MLP neurons of a small language model. Each row is named by its layer, matrix (up: input weights) and neuron, and shows model dimensions 128-223. Each number is 200 + 30 x the weight over its row's rms, rounded and kept within 0 to 999.
After each neuron's rows, "fires on" lists the tokens most often at its 100 highest values on Wikipedia text that the model never trained on.

L3.up177,168,224,230,156,164,211,173,236,223,159,226,236,189,226,209,196,180,155,181,239,225,216,186,137,214,179,213,126,220,214,236,198,209,243,222,197,229,190,243,185,209,218,189,172,183,168,162,212,181,184,269,178,250,193,166,269,193,169,182,144,183,245,167,233,241,212,184,185,184,205,217,219,264,168,209,226,195,195,192,136,170,248,209,288,206,196,209,212,188,160,175,177,197,193,240,169
fires on: "en", "y", "and", "a", "ight", "g"

L3.up76,233,233,209,171,147,263,220,183,116,184,129,232,169,211,210,177,156,192,246,277,181,202,182,215,190,247,198,160,222,208,200,194,178,214,192,162,190,221,218,178,239,217,230,236,198,232,213,226,204,136,214,171,214,193,214,150,265,232,157,172,207,185,196,225,183,211,176,181,182,165,150,285,257,182,203,184,190,205,190,219,166,182,250,258,199,172,203,240,189,212,185,218,205,155,202,186
fires on: "ber", "o", "ag", "k", "ug"

L3.up1022,247,225,214,162,189,180,157,171,226,236,155,157,213,188,187,212,196,212,204,167,176,174,225,237,204,213,177,175,215,225,249,167,196,160,182,232,179,231,239,171,240,229,239,173,153,143,252,216,218,189,204,220,219,190,179,238,236,198,171,214,185,191,179,212,204,172,228,163,143,171,185,233,240,162,150,176,266,182,218,177,208,227,170,220,251,198,274,175,174,134,267,246,217,185,171,235
fires on: "igh", "oc", "ec", "19", "20", "v"

L3.up883,171,149,200,224,217,194,189,194,180,209,266,234,157,218,161,173,157,164,215,199,166,178,216,177,177,171,236,114,182,191,200,222,194,206,188,234,254,191,182,172,189,215,222,180,200,194,197,180,207,150,203,156,281,211,265,203,177,205,234,197,175,198,228,238,191,244,204,226,260,173,230,243,166,256,196,217,206,216,187,175,172,215,180,193,129,179,149,223,164,211,186,176,153,202,225,206
fires on: "w", "ist", "al", "\n\n", "th", "n"

L3.up32,232,214,144,231,252,235,226,221,186,204,196,204,167,223,202,164,223,183,146,196,217,227,169,243,195,180,252,200,243,228,168,228,228,158,120,250,253,229,216,146,198,196,215,181,128,143,174,195,226,196,218,207,213,190,185,143,190,186,164,192,229,174,236,201,142,183,233,239,241,237,225,184,185,163,227,219,183,176,263,178,188,219,190,171,194,223,192,200,143,177,223,177,137,181,226,203
fires on: "ist", "ork", "ld", "al", "ation"

L3.up630,190,182,211,207,222,170,204,214,231,184,205,209,236,218,174,206,215,196,243,200,175,194,224,121,201,197,181,173,213,234,197,222,224,188,242,187,209,239,214,206,178,215,219,221,167,220,162,222,174,172,229,213,190,215,211,223,167,216,198,218,206,189,163,220,177,209,131,194,133,182,209,149,233,184,225,192,155,216,194,182,178,151,234,203,148,246,181,187,194,207,161,247,191,184,259,163
fires on: "'", "up", "ed", "ent", "%"

L3.up963,166,258,185,209,227,200,224,164,177,220,203,199,210,243,195,177,222,199,234,187,178,141,193,174,126,234,234,214,192,181,294,181,169,158,169,210,160,182,170,227,218,202,179,147,166,250,226,219,200,259,229,226,243,242,207,213,173,160,254,236,186,190,250,226,214,245,136,267,213,193,195,185,209,201,198,169,162,244,165,143,157,188,217,199,205,231,192,196,223,195,102,189,147,184,221,202
fires on: " to", "y", "o", "ong", "al"

L3.up547,217,242,210,174,169,183,224,160,216,178,237,141,174,272,174,278,160,204,213,232,230,169,192,191,214,214,163,173,225,228,192,196,185,175,199,168,162,221,207,217,221,187,140,185,204,191,209,235,193,241,218,192,174,208,230,263,221,193,142,127,224,204,271,226,163,151,189,197,124,216,135,209,234,190,179,249,233,194,221,218,218,228,185,194,223,232,255,231,220,221,179,279,150,203,274,191
fires on: "===", "ec", "g", "$", "==", "v"

L3.up745,198,178,222,159,201,241,244,177,200,117,138,138,223,170,217,203,217,217,182,172,192,159,168,260,170,212,230,197,169,217,208,197,211,220,244,178,199,185,191,198,186,209,259,214,176,243,251,141,222,194,207,190,225,163,213,205,147,179,192,204,228,144,206,171,228,198,188,172,215,218,198,185,275,200,184,227,252,211,165,203,220,201,202,232,205,202,135,188,241,214,206,169,170,235,205,166
fires on: "ir", "if", "f", "j", ".", "r"

L3.up590,248,227,244,225,197,182,141,127,203,209,224,211,188,181,157,266,185,224,204,145,177,208,187,228,172,182,207,217,198,183,207,198,184,182,233,232,206,133,216,243,183,230,194,156,180,215,206,207,169,242,201,216,191,216,212,179,212,231,223,232,242,239,180,189,193,238,202,177,183,249,190,231,235,180,152,158,212,197,195,208,173,171,211,252,197,173,154,200,166,209,190,178,220,227,236,220
fires on: "Z", "z", "d", "er"

L3.up837,199,228,177,189,195,104,215,161,172,177,167,194,195,214,191,194,202,211,216,172,201,184,204,159,173,144,187,203,191,216,245,197,232,206,203,160,254,173,215,187,196,235,175,211,234,205,182,177,162,201,184,267,203,198,215,169,214,247,222,203,279,184,216,202,249,255,256,236,249,239,181,195,228,259,217,222,178,121,204,229,157,150,200,146,251,233,244,222,218,167,203,247,239,226,257,214
fires on: "h", "er", "l", "z"

L3.up182,207,188,180,222,169,195,186,223,185,240,184,214,202,191,244,200,235,193,179,202,193,161,206,286,204,215,184,242,233,212,185,212,235,197,241,191,184,160,147,161,261,212,175,192,214,225,192,225,183,215,237,203,227,157,195,161,157,189,181,119,233,209,214,184,229,168,235,235,201,183,185,201,219,200,236,154,230,171,181,246,196,211,159,234,219,188,208,188,256,188,142,192,229,176,220,244
fires on: "l", "b", "ad", "at", "c"

L3.up577,219,228,187,212,141,245,203,225,275,170,194,189,208,170,214,215,170,189,196,264,174,206,194,158,206,253,194,183,203,196,224,253,172,216,229,191,222,189,188,211,198,184,208,197,220,157,175,163,227,206,187,188,173,198,198,222,243,191,210,234,187,241,211,156,214,205,189,200,169,208,160,229,173,220,173,220,192,217,161,199,211,248,211,168,231,221,211,182,175,197,220,132,183,223,226,176
fires on: " or", "en", "y", "er", "av"

L3.up283,196,173,258,160,203,214,203,203,220,164,198,202,247,205,182,203,175,190,149,221,209,207,274,156,146,228,192,257,242,200,188,175,228,181,173,194,214,148,175,242,234,223,194,202,205,174,194,189,167,187,158,283,219,178,168,199,197,207,175,190,265,218,215,204,192,144,183,206,156,239,183,238,203,176,191,248,273,243,223,152,198,204,197,166,174,230,173,202,206,221,205,238,212,228,198,269
fires on: "ent", "in", "m", "t", "est", "u"

L3.up1,185,132,209,207,217,203,210,209,220,228,152,172,199,219,216,180,240,146,182,193,230,221,111,205,168,195,207,190,208,161,182,229,184,263,176,161,244,156,186,165,225,247,251,162,216,195,178,209,170,169,240,209,251,168,176,211,168,172,192,165,184,177,175,199,249,230,220,181,193,206,264,176,201,172,254,209,220,187,175,165,211,184,185,200,178,229,173,175,211,180,172,236,250,206,198,234
fires on: "ed", "b", "te", "\n\n", "ly", "ay"

L3.up555,218,173,183,208,235,266,224,212,190,149,208,199,180,197,210,162,247,208,185,171,217,175,219,179,204,194,190,195,163,195,190,167,202,172,178,165,166,224,192,161,217,231,192,187,257,189,199,173,225,224,169,200,228,192,194,188,194,203,191,210,195,188,182,183,231,167,222,255,206,213,227,223,223,163,210,221,265,180,197,182,176,191,195,209,259,227,214,228,211,178,199,234,184,177,151,212
fires on: "as", "ate", " is", "us", "s", "es"

L3.up219,199,153,210,208,249,196,245,188,216,209,190,179,178,199,178,178,262,133,172,212,194,251,220,179,168,175,230,245,181,239,245,154,219,199,251,189,228,181,213,190,276,200,195,213,201,174,116,139,204,122,226,190,209,187,184,228,196,196,192,200,203,228,194,184,225,201,215,211,189,212,181,225,161,211,176,174,226,172,178,174,206,179,210,194,215,222,224,177,209,226,225,240,173,206,192,197
fires on: "y", "ar", "il", " is", " was", "av"

L3.up181,177,167,234,190,126,212,206,222,241,193,160,215,198,240,229,219,199,212,188,225,163,140,170,206,226,123,130,188,241,189,165,208,224,193,217,168,213,231,171,266,279,195,151,181,206,222,201,208,243,229,174,200,184,215,207,184,188,242,200,218,192,215,162,249,214,206,199,208,174,186,144,170,164,172,242,178,211,172,244,183,157,173,183,234,252,226,178,175,249,181,185,214,210,209,242,214
fires on: "l", "u", "op", "ag", "ac", "c"

L3.up246,165,233,253,182,190,207,240,158,199,176,153,195,198,202,198,189,190,186,155,194,227,224,213,218,198,222,202,168,235,255,211,206,204,198,201,184,232,156,195,202,169,245,167,210,193,160,243,201,270,133,231,268,236,166,226,226,242,201,235,217,235,174,179,212,167,172,138,220,159,157,218,199,223,154,206,211,188,216,201,186,258,123,196,181,167,194,163,223,208,213,275,229,199,193,219,213
fires on: "n", "ot", "c", "rom", "y", "im"

L3.up792,166,189,151,180,199,206,258,199,198,165,198,144,192,197,191,171,174,150,209,211,200,202,254,154,209,168,206,156,256,230,229,232,180,181,189,208,180,226,196,219,200,203,192,181,195,218,238,206,257,200,231,264,196,151,199,169,193,222,134,233,183,176,198,208,211,220,212,207,114,196,235,163,180,242,252,207,171,241,183,215,144,226,189,220,175,212,129,114,189,197,134,221,209,186,159,191
fires on: "k", "g", "ak", ":"

L3.up974,191,230,219,156,144,234,204,177,228,204,184,208,203,205,212,193,204,260,243,172,194,217,183,175,201,212,161,171,145,235,202,222,208,162,196,180,215,209,214,185,207,180,190,161,214,187,210,230,204,200,147,192,176,215,196,208,144,198,184,208,239,209,168,207,230,227,199,201,190,188,184,184,180,211,204,227,201,176,124,210,175,185,169,241,246,150,232,237,152,141,198,205,190,244,203,169
fires on: "em", "est", "ut", "ce", "as"

L3.up441,206,154,198,162,163,123,243,247,192,184,187,155,165,220,252,156,142,232,230,236,221,200,262,197,158,187,226,228,173,242,214,171,133,221,191,222,237,195,211,226,174,194,225,208,236,227,223,199,245,206,204,181,175,229,194,204,184,226,208,197,153,159,170,194,226,161,210,230,147,172,201,179,168,197,218,182,189,211,208,188,180,187,183,228,222,230,217,149,162,226,233,224,201,153,218,235
fires on: "ab", "h", "am", "im", "an"

L3.up827,225,217,199,209,198,224,168,212,222,161,179,251,165,197,148,185,274,236,223,202,181,195,147,245,127,200,149,173,182,211,143,226,213,202,152,208,200,186,147,280,178,199,199,182,167,193,216,219,205,245,177,203,181,166,167,255,198,186,220,213,206,162,134,217,248,177,229,176,200,205,170,240,187,157,169,188,185,244,188,110,264,159,195,201,251,201,199,208,214,218,160,206,136,200,223,186
fires on: "s", "p", "l", ":", "ac"

L3.up394,194,181,184,209,150,244,205,186,222,190,206,248,158,238,173,235,224,119,232,204,215,206,228,218,202,185,176,182,198,237,195,252,199,203,205,245,250,199,204,187,182,229,197,160,229,231,215,187,206,184,189,211,173,200,242,179,213,220,152,199,212,185,186,280,255,225,219,187,192,177,222,201,214,188,243,198,208,164,183,203,188,214,222,213,229,170,176,110,213,267,193,217,193,128,274,162
fires on: "r", "ed", "ions", "est", "c"

L3.up240,221,195,204,155,186,168,212,173,189,198,191,174,228,195,233,157,178,269,223,162,241,169,196,166,213,199,203,167,219,178,169,228,192,145,249,200,194,173,199,203,162,153,201,231,188,185,183,156,233,155,217,184,174,150,184,172,186,151,284,244,208,165,183,142,186,227,141,220,253,235,219,217,239,166,198,187,245,226,152,190,190,270,196,254,249,156,140,173,193,166,211,174,229,197,229,226
fires on: " l", "l", "el", "t", "am"

L3.up821,221,229,214,174,165,220,200,207,187,251,162,231,232,177,177,202,158,213,212,229,195,225,191,178,202,215,212,194,248,209,214,211,267,198,236,140,260,186,227,234,159,162,172,151,183,262,196,209,180,177,165,155,168,197,179,202,173,140,213,189,243,199,266,188,230,206,212,192,161,180,181,150,214,172,236,133,213,165,269,143,220,181,132,207,232,227,202,172,198,233,201,244,217,208,207,228
fires on: " ex", "om", "ter"

L3.up319,156,260,178,187,216,139,197,170,214,267,205,220,177,210,158,203,194,236,185,230,170,187,191,230,179,207,147,189,242,193,254,195,204,155,185,215,244,162,183,238,208,175,226,220,204,197,169,148,199,266,209,189,208,279,228,216,183,199,200,197,176,251,236,188,207,180,205,213,217,159,219,176,199,202,252,188,274,173,208,176,238,175,207,225,175,229,195,220,221,213,204,244,212,222,198,177
fires on: "s", "ions", "es", "ts"

L3.up512,185,201,150,197,187,211,188,164,211,228,165,178,222,216,168,217,219,152,152,280,160,196,154,243,125,252,191,153,186,241,221,181,221,204,210,241,263,179,185,243,214,157,213,229,177,122,180,193,184,208,191,155,219,187,219,207,195,224,193,231,228,199,193,278,172,230,215,202,197,190,140,234,242,180,211,175,206,155,210,203,255,202,244,194,222,183,228,194,194,243,189,163,202,200,181,229
fires on: "ed", "ry", "ell", "ot", "if", "p"

L3.up104,187,178,162,213,157,243,211,156,204,174,180,189,253,225,186,228,184,193,206,154,265,150,156,206,158,193,251,187,179,238,210,248,215,183,177,247,173,187,192,183,170,159,218,148,171,156,246,218,187,212,182,182,204,194,171,137,220,195,204,223,167,165,237,225,235,215,238,186,139,202,159,221,212,188,266,143,185,168,192,182,114,161,195,190,239,165,207,195,193,211,192,223,201,179,201,221
fires on: "est", "t", "ond", "ip"

L3.up270,214,186,212,186,238,215,171,192,186,223,197,176,192,218,240,186,260,181,181,177,206,216,178,212,175,219,191,193,215,218,194,207,198,197,236,266,227,211,231,216,211,186,252,245,162,190,143,160,229,225,171,168,129,152,180,193,187,160,183,176,101,195,207,222,211,162,244,219,202,205,249,208,179,204,188,214,175,206,167,210,191,188,256,199,232,180,200,220,199,182,172,247,184,165,216,157
fires on: "-", "al", "\n\n", "z", "g"

L3.up872,208,168,191,256,214,179,242,224,206,206,190,231,173,180,221,167,194,209,212,208,246,161,246,230,177,152,224,170,177,189,179,188,249,245,228,174,180,238,179,197,216,184,229,184,199,230,205,156,158,179,234,198,161,153,187,184,203,219,205,169,223,208,177,146,229,192,175,204,177,204,200,213,178,242,178,205,227,134,175,204,169,217,200,191,173,188,192,201,196,235,167,201,227,150,227,220
fires on: "er", "ch", "is", "w", "y"

L3.up972,149,201,223,138,141,166,158,219,133,198,222,142,223,225,183,206,203,225,208,215,196,150,157,217,174,218,213,232,210,199,215,162,219,197,234,176,213,184,173,169,270,227,233,255,147,256,178,197,235,208,178,209,177,172,205,151,209,221,189,263,137,214,162,183,209,239,205,223,228,214,236,192,173,268,204,192,205,189,228,190,239,207,175,181,143,251,217,237,200,255,221,221,250,167,231,188
fires on: "at", "er", "ver", "ag", "ing", "c"

L3.up353,231,286,158,225,193,181,165,247,219,195,217,241,241,190,185,173,231,206,173,219,192,207,219,219,247,230,243,179,215,170,154,260,187,170,198,171,203,195,216,229,155,186,214,188,205,183,129,198,155,183,221,255,222,189,235,204,249,199,224,181,188,195,144,212,247,140,243,179,191,175,174,228,111,184,230,197,218,202,187,211,185,149,250,240,236,191,180,200,199,198,178,192,200,235,258,173
fires on: "r", "up", "or", "il", "ut", "at"

L3.up123,234,204,200,230,275,195,217,214,194,191,188,209,200,215,116,214,176,188,183,187,215,239,197,208,205,209,227,202,199,170,181,222,207,160,164,202,232,224,245,228,241,181,283,240,192,226,280,206,222,175,189,208,144,216,230,218,171,149,176,210,178,198,182,232,159,215,215,212,157,206,178,159,214,255,200,210,250,187,202,210,232,193,208,218,193,206,195,194,184,236,225,169,188,227,243,197
fires on: "c", "s", "oun", "ice", "k", "f"

L3.up243,220,180,155,235,218,268,162,184,240,201,211,196,204,222,148,247,241,208,235,211,247,181,171,215,119,230,231,199,224,227,223,192,158,216,272,210,229,204,187,160,195,191,219,224,203,216,226,186,190,175,230,207,140,199,247,228,210,221,177,188,193,168,186,234,233,173,176,230,199,207,169,213,208,199,209,125,234,199,191,190,161,189,203,244,276,209,193,206,187,169,235,228,264,183,216,168
fires on: "ch", "w", "v", "z"

L3.up455,207,177,258,178,224,247,204,154,161,235,196,217,214,211,196,213,183,196,186,156,240,191,155,190,177,183,219,212,162,205,165,221,199,214,176,187,197,185,189,196,194,171,204,206,169,191,228,199,215,167,212,237,202,183,178,206,135,204,205,180,158,215,169,183,227,214,206,154,184,149,196,143,194,187,196,147,179,222,129,152,152,151,156,208,163,168,235,224,242,189,192,243,193,224,243,226
fires on: "as", "x", "es", " ex", "ens"

L3.up304,223,155,228,253,218,218,198,268,176,210,227,191,194,250,169,199,179,176,195,212,246,225,216,252,185,206,173,208,194,157,227,193,184,203,184,209,173,217,205,170,217,153,233,164,219,196,195,174,165,176,158,201,123,213,221,232,202,244,186,162,247,211,194,243,197,249,225,161,159,220,258,198,255,217,204,212,189,204,220,164,176,176,227,224,205,148,169,177,219,266,201,212,226,205,201,168
fires on: "m", ":", "e", "ort", "and"

L3.up628,219,263,164,162,180,198,195,213,163,206,161,161,188,212,227,208,178,170,248,201,193,202,204,209,175,188,180,174,205,227,170,215,256,251,215,166,201,202,171,208,172,237,218,278,239,188,215,206,202,199,195,217,167,230,235,211,229,185,233,196,212,209,153,185,184,261,183,215,180,207,195,165,233,251,259,217,206,160,211,167,130,183,202,139,220,173,223,208,190,231,198,178,189,191,214,217
fires on: "end", "ep", "ur", "pp", "ud"

L3.up589,217,249,138,185,218,172,163,215,253,137,173,201,224,201,207,206,217,153,219,229,192,221,151,169,228,226,200,181,221,231,193,225,180,198,213,123,183,194,223,213,232,207,255,194,201,222,226,204,190,184,199,231,286,212,193,210,241,212,257,164,219,225,201,195,198,206,182,247,192,193,212,171,168,213,221,144,197,171,260,150,204,213,161,199,223,186,209,190,215,186,156,242,171,218,194,198
fires on: "g", "ay", " to", "ou", "d", "um"

L3.up114,190,157,136,210,193,199,186,159,179,216,189,261,258,217,167,210,157,225,235,139,222,185,166,235,194,178,173,204,218,194,178,203,186,206,198,206,195,190,213,180,169,220,232,179,184,169,228,158,218,177,279,193,212,158,213,232,219,205,146,228,283,250,221,167,174,205,211,220,168,226,197,247,204,204,209,208,233,151,142,147,208,164,253,225,225,212,182,179,179,225,196,216,214,164,261,160
fires on: " r", "r", "as", "ir"

L3.up670,215,245,206,186,203,250,187,177,170,179,179,220,247,184,210,183,188,218,193,195,198,182,192,194,252,236,234,262,233,171,208,262,251,227,254,219,166,162,180,164,181,184,173,172,205,186,147,163,166,138,180,181,185,185,202,201,219,194,179,174,243,157,183,219,194,206,241,219,174,202,182,197,265,185,169,188,221,220,200,204,214,166,148,276,172,199,182,194,204,216,161,151,262,238,228,229
fires on: "al", "ver", "i", "r", "=", "il"

L3.up561,192,196,246,144,247,167,205,217,158,217,192,262,187,236,169,260,186,243,167,166,217,154,176,207,194,239,190,222,152,179,145,181,218,221,152,165,206,175,196,175,253,211,166,206,205,216,184,203,257,178,242,239,215,178,225,167,189,140,186,158,229,204,188,221,154,213,243,192,220,139,194,247,192,246,200,171,218,184,198,187,160,209,205,190,196,153,172,238,248,248,204,200,224,169,149,184
fires on: "i", "in", "id", "ing", "il"

L3.up332,194,165,233,174,231,204,179,185,257,221,190,171,159,155,137,210,182,195,208,215,176,189,228,214,181,193,174,128,198,173,169,228,203,200,256,207,200,193,245,192,145,186,266,198,184,192,202,222,241,203,219,207,210,186,209,224,191,239,259,200,239,215,204,235,156,201,133,158,193,178,214,214,173,192,167,151,232,187,224,176,177,268,225,240,149,199,144,207,225,225,165,193,245,243,213,158
fires on: "ur", "ec", " O", "ag", "and", "ed"

L3.up413,192,258,226,207,210,188,203,239,247,198,247,260,219,162,192,164,169,185,202,153,198,194,224,220,183,156,181,234,192,256,194,183,172,225,237,188,220,216,202,151,169,296,220,198,240,198,189,170,239,170,238,237,162,157,163,199,196,165,226,215,231,151,170,156,204,239,197,237,195,213,216,194,112,224,188,155,239,190,194,165,209,223,201,222,190,258,235,169,181,198,253,204,205,212,193,176
fires on: "–", "ore", "n", "il", "ic"

L3.up794,171,215,245,217,234,168,190,171,263,269,271,192,237,183,171,232,190,212,210,205,216,240,199,217,176,189,201,194,202,218,207,209,173,180,182,174,166,157,168,264,216,208,195,203,185,219,262,188,240,163,205,189,204,192,185,155,204,208,188,159,162,152,193,166,170,215,168,162,233,212,223,241,194,254,204,156,206,140,163,162,132,193,266,209,216,211,164,194,221,212,221,237,173,207,198,206
fires on: "on", "ter", "in", "al", "f"

L3.up606,217,207,201,193,190,193,198,232,187,221,177,207,247,244,195,181,202,131,199,200,238,189,166,275,182,200,203,166,207,175,220,233,200,200,156,172,197,197,154,231,224,195,174,135,239,197,205,168,184,195,227,222,227,215,177,211,224,190,178,198,148,214,233,150,165,232,223,209,241,193,196,250,176,223,212,195,187,248,195,223,182,198,197,152,199,172,131,163,228,240,198,216,166,110,168,209
fires on: "ly", "ive", "le", " also", "ore"

L3.up840,159,163,188,236,240,217,229,205,231,208,235,227,156,204,153,202,181,179,146,203,173,204,178,203,189,175,182,154,205,226,197,215,184,234,119,224,245,190,202,197,195,200,210,257,160,178,202,170,191,170,194,175,204,192,197,192,190,203,198,180,185,183,145,235,256,217,200,243,176,239,199,134,191,200,140,248,201,218,195,235,187,267,137,176,201,207,198,208,212,187,158,177,198,166,200,203
fires on: "ost", "em", "ent", "s", "k", "ill"

L3.up525,246,180,214,136,195,131,203,214,190,251,218,243,147,168,181,235,234,167,210,212,214,206,176,273,159,189,215,178,244,198,190,191,194,228,202,210,241,220,205,227,237,181,197,226,213,255,203,196,234,186,180,174,219,173,178,234,198,245,257,150,177,174,195,252,200,189,213,175,212,169,210,233,169,214,179,214,229,215,210,223,169,195,187,197,140,215,272,185,204,200,212,190,266,233,211,198
fires on: "od", "ot", "0", "re", "ag", "ov"

L3.up312,191,127,253,230,213,242,214,255,180,190,199,210,231,207,195,207,198,249,169,179,168,193,229,181,226,189,214,174,210,230,156,180,183,249,248,191,191,230,204,194,183,211,213,219,121,217,181,266,189,193,193,179,187,210,214,236,193,171,235,214,229,232,194,169,163,221,206,198,176,294,203,144,181,180,211,179,142,199,156,194,228,192,181,190,205,222,168,207,157,232,180,209,180,204,172,160
fires on: "p", " of", "ate", "b", "at", "H"

L3.up223,189,183,251,169,231,206,209,204,222,276,240,219,233,144,203,203,219,238,141,216,208,195,139,193,204,129,188,184,204,207,197,216,192,200,216,138,186,197,183,217,202,207,208,160,178,188,186,158,244,143,213,189,195,181,187,212,198,226,184,205,258,177,216,198,259,198,173,228,204,206,236,228,198,182,173,175,174,195,151,182,157,178,180,165,169,222,220,211,248,242,154,195,224,219,208,161
fires on: "ent", "x", "ch", "is", "l", "k"

L3.up59,250,189,220,239,265,172,176,183,198,265,237,196,216,261,216,210,186,136,195,184,198,161,195,191,153,189,200,159,221,203,253,126,184,210,162,208,184,186,200,259,203,194,224,168,185,202,178,107,232,182,224,237,186,211,212,253,153,160,231,167,194,212,161,231,183,207,210,187,178,161,194,180,230,226,189,214,234,210,185,227,229,183,139,145,172,211,242,189,204,193,126,181,210,214,154,196
fires on: "n", "st", " by", "it"

L3.up225,253,186,144,196,217,188,246,227,195,201,250,177,138,150,195,242,186,135,153,180,179,197,226,196,201,158,238,209,157,202,192,174,167,184,232,191,204,231,236,195,185,187,255,216,217,206,200,210,224,237,173,187,191,193,213,206,193,185,231,168,231,183,250,168,251,169,178,223,185,202,194,218,189,208,190,197,155,217,234,202,213,214,251,175,209,173,183,245,201,208,173,198,187,219,157,180
fires on: " \"", "c", "ak", "\"", "ul", "t"

L3.up816,193,180,275,204,239,189,242,218,148,208,219,158,225,192,211,259,238,250,173,192,179,184,205,238,196,238,174,183,264,184,230,192,230,170,199,185,189,201,219,246,200,180,203,160,233,185,270,201,203,192,165,227,209,182,114,215,196,204,232,227,224,221,216,246,171,237,156,175,220,194,163,235,204,164,216,258,167,238,196,203,187,164,168,245,249,268,240,201,152,179,176,161,196,144,212,171
fires on: "ot", "ast", "pp", "p", "ag"

L3.up305,219,126,183,190,246,197,287,162,217,241,225,202,183,219,153,212,224,176,250,225,180,189,275,168,218,160,221,177,186,181,215,244,213,157,198,168,200,152,229,217,168,173,218,155,168,201,167,201,224,268,200,188,193,188,172,154,201,209,199,229,212,215,214,133,209,206,183,194,186,184,220,167,228,188,218,188,206,214,204,237,283,167,201,223,201,210,156,193,184,221,235,223,207,180,169,219
fires on: ":", "ag", " ex", "st", "=", "ed"

L3.up711,219,215,174,234,186,181,156,195,214,189,199,240,155,182,149,186,203,256,188,157,178,211,184,221,206,192,143,179,243,212,242,216,234,209,214,185,173,206,235,205,228,171,209,257,167,186,206,140,203,151,211,184,209,147,244,211,235,154,192,187,219,170,221,217,192,237,133,206,188,212,187,156,223,207,210,171,280,190,229,204,207,110,214,190,243,195,229,218,154,218,225,173,226,205,213,231
fires on: "ot", "ber", "ri", "ant", "2"

L3.up434,186,160,226,222,171,195,202,197,221,248,158,124,196,206,222,199,193,207,215,207,182,212,218,196,229,202,181,181,195,217,165,235,181,192,165,195,230,204,128,206,193,219,235,188,196,207,220,241,255,220,202,218,198,191,153,193,198,156,234,169,167,256,184,221,231,217,195,234,166,228,215,178,220,203,187,213,220,191,170,194,173,204,191,227,219,235,110,180,252,257,189,223,237,175,258,131
fires on: "og", "ag", "ig", "el"

L3.up535,237,225,252,195,200,229,207,208,198,212,210,245,204,156,206,198,153,138,214,161,173,198,155,171,159,196,137,232,191,171,243,223,177,184,192,188,193,201,182,233,242,180,262,169,168,206,207,185,220,200,217,158,248,228,233,156,201,237,209,157,216,190,192,186,211,206,245,192,228,200,157,194,186,136,255,164,156,199,251,183,212,214,157,246,168,171,198,135,223,189,198,244,168,197,269,250
fires on: "ear", "ran", "ited", "cl", "ac", "u"

L3.up385,245,143,205,208,212,143,180,199,189,204,204,234,230,209,262,210,187,242,176,156,177,245,194,217,157,213,137,193,153,213,263,212,195,193,198,205,207,163,184,234,237,212,181,210,224,223,159,151,261,159,208,163,217,198,265,186,222,255,140,169,185,185,249,188,207,200,153,177,236,189,202,217,217,231,194,215,195,216,192,173,167,159,216,165,211,167,201,183,213,195,183,135,168,198,240,181
fires on: "2", "ul", "ich"

L3.up71,188,160,199,203,213,210,200,185,270,216,165,185,226,204,232,236,211,162,201,187,222,192,176,169,123,192,231,222,188,183,225,232,186,161,240,216,192,230,199,243,197,205,195,180,194,192,197,168,173,223,145,107,183,213,205,229,178,231,205,227,230,234,254,223,212,215,233,152,201,199,202,307,225,158,179,206,254,168,195,210,161,188,132,164,245,150,245,173,234,216,230,223,185,125,214,162
fires on: "m", "ic", "z", "op", "and"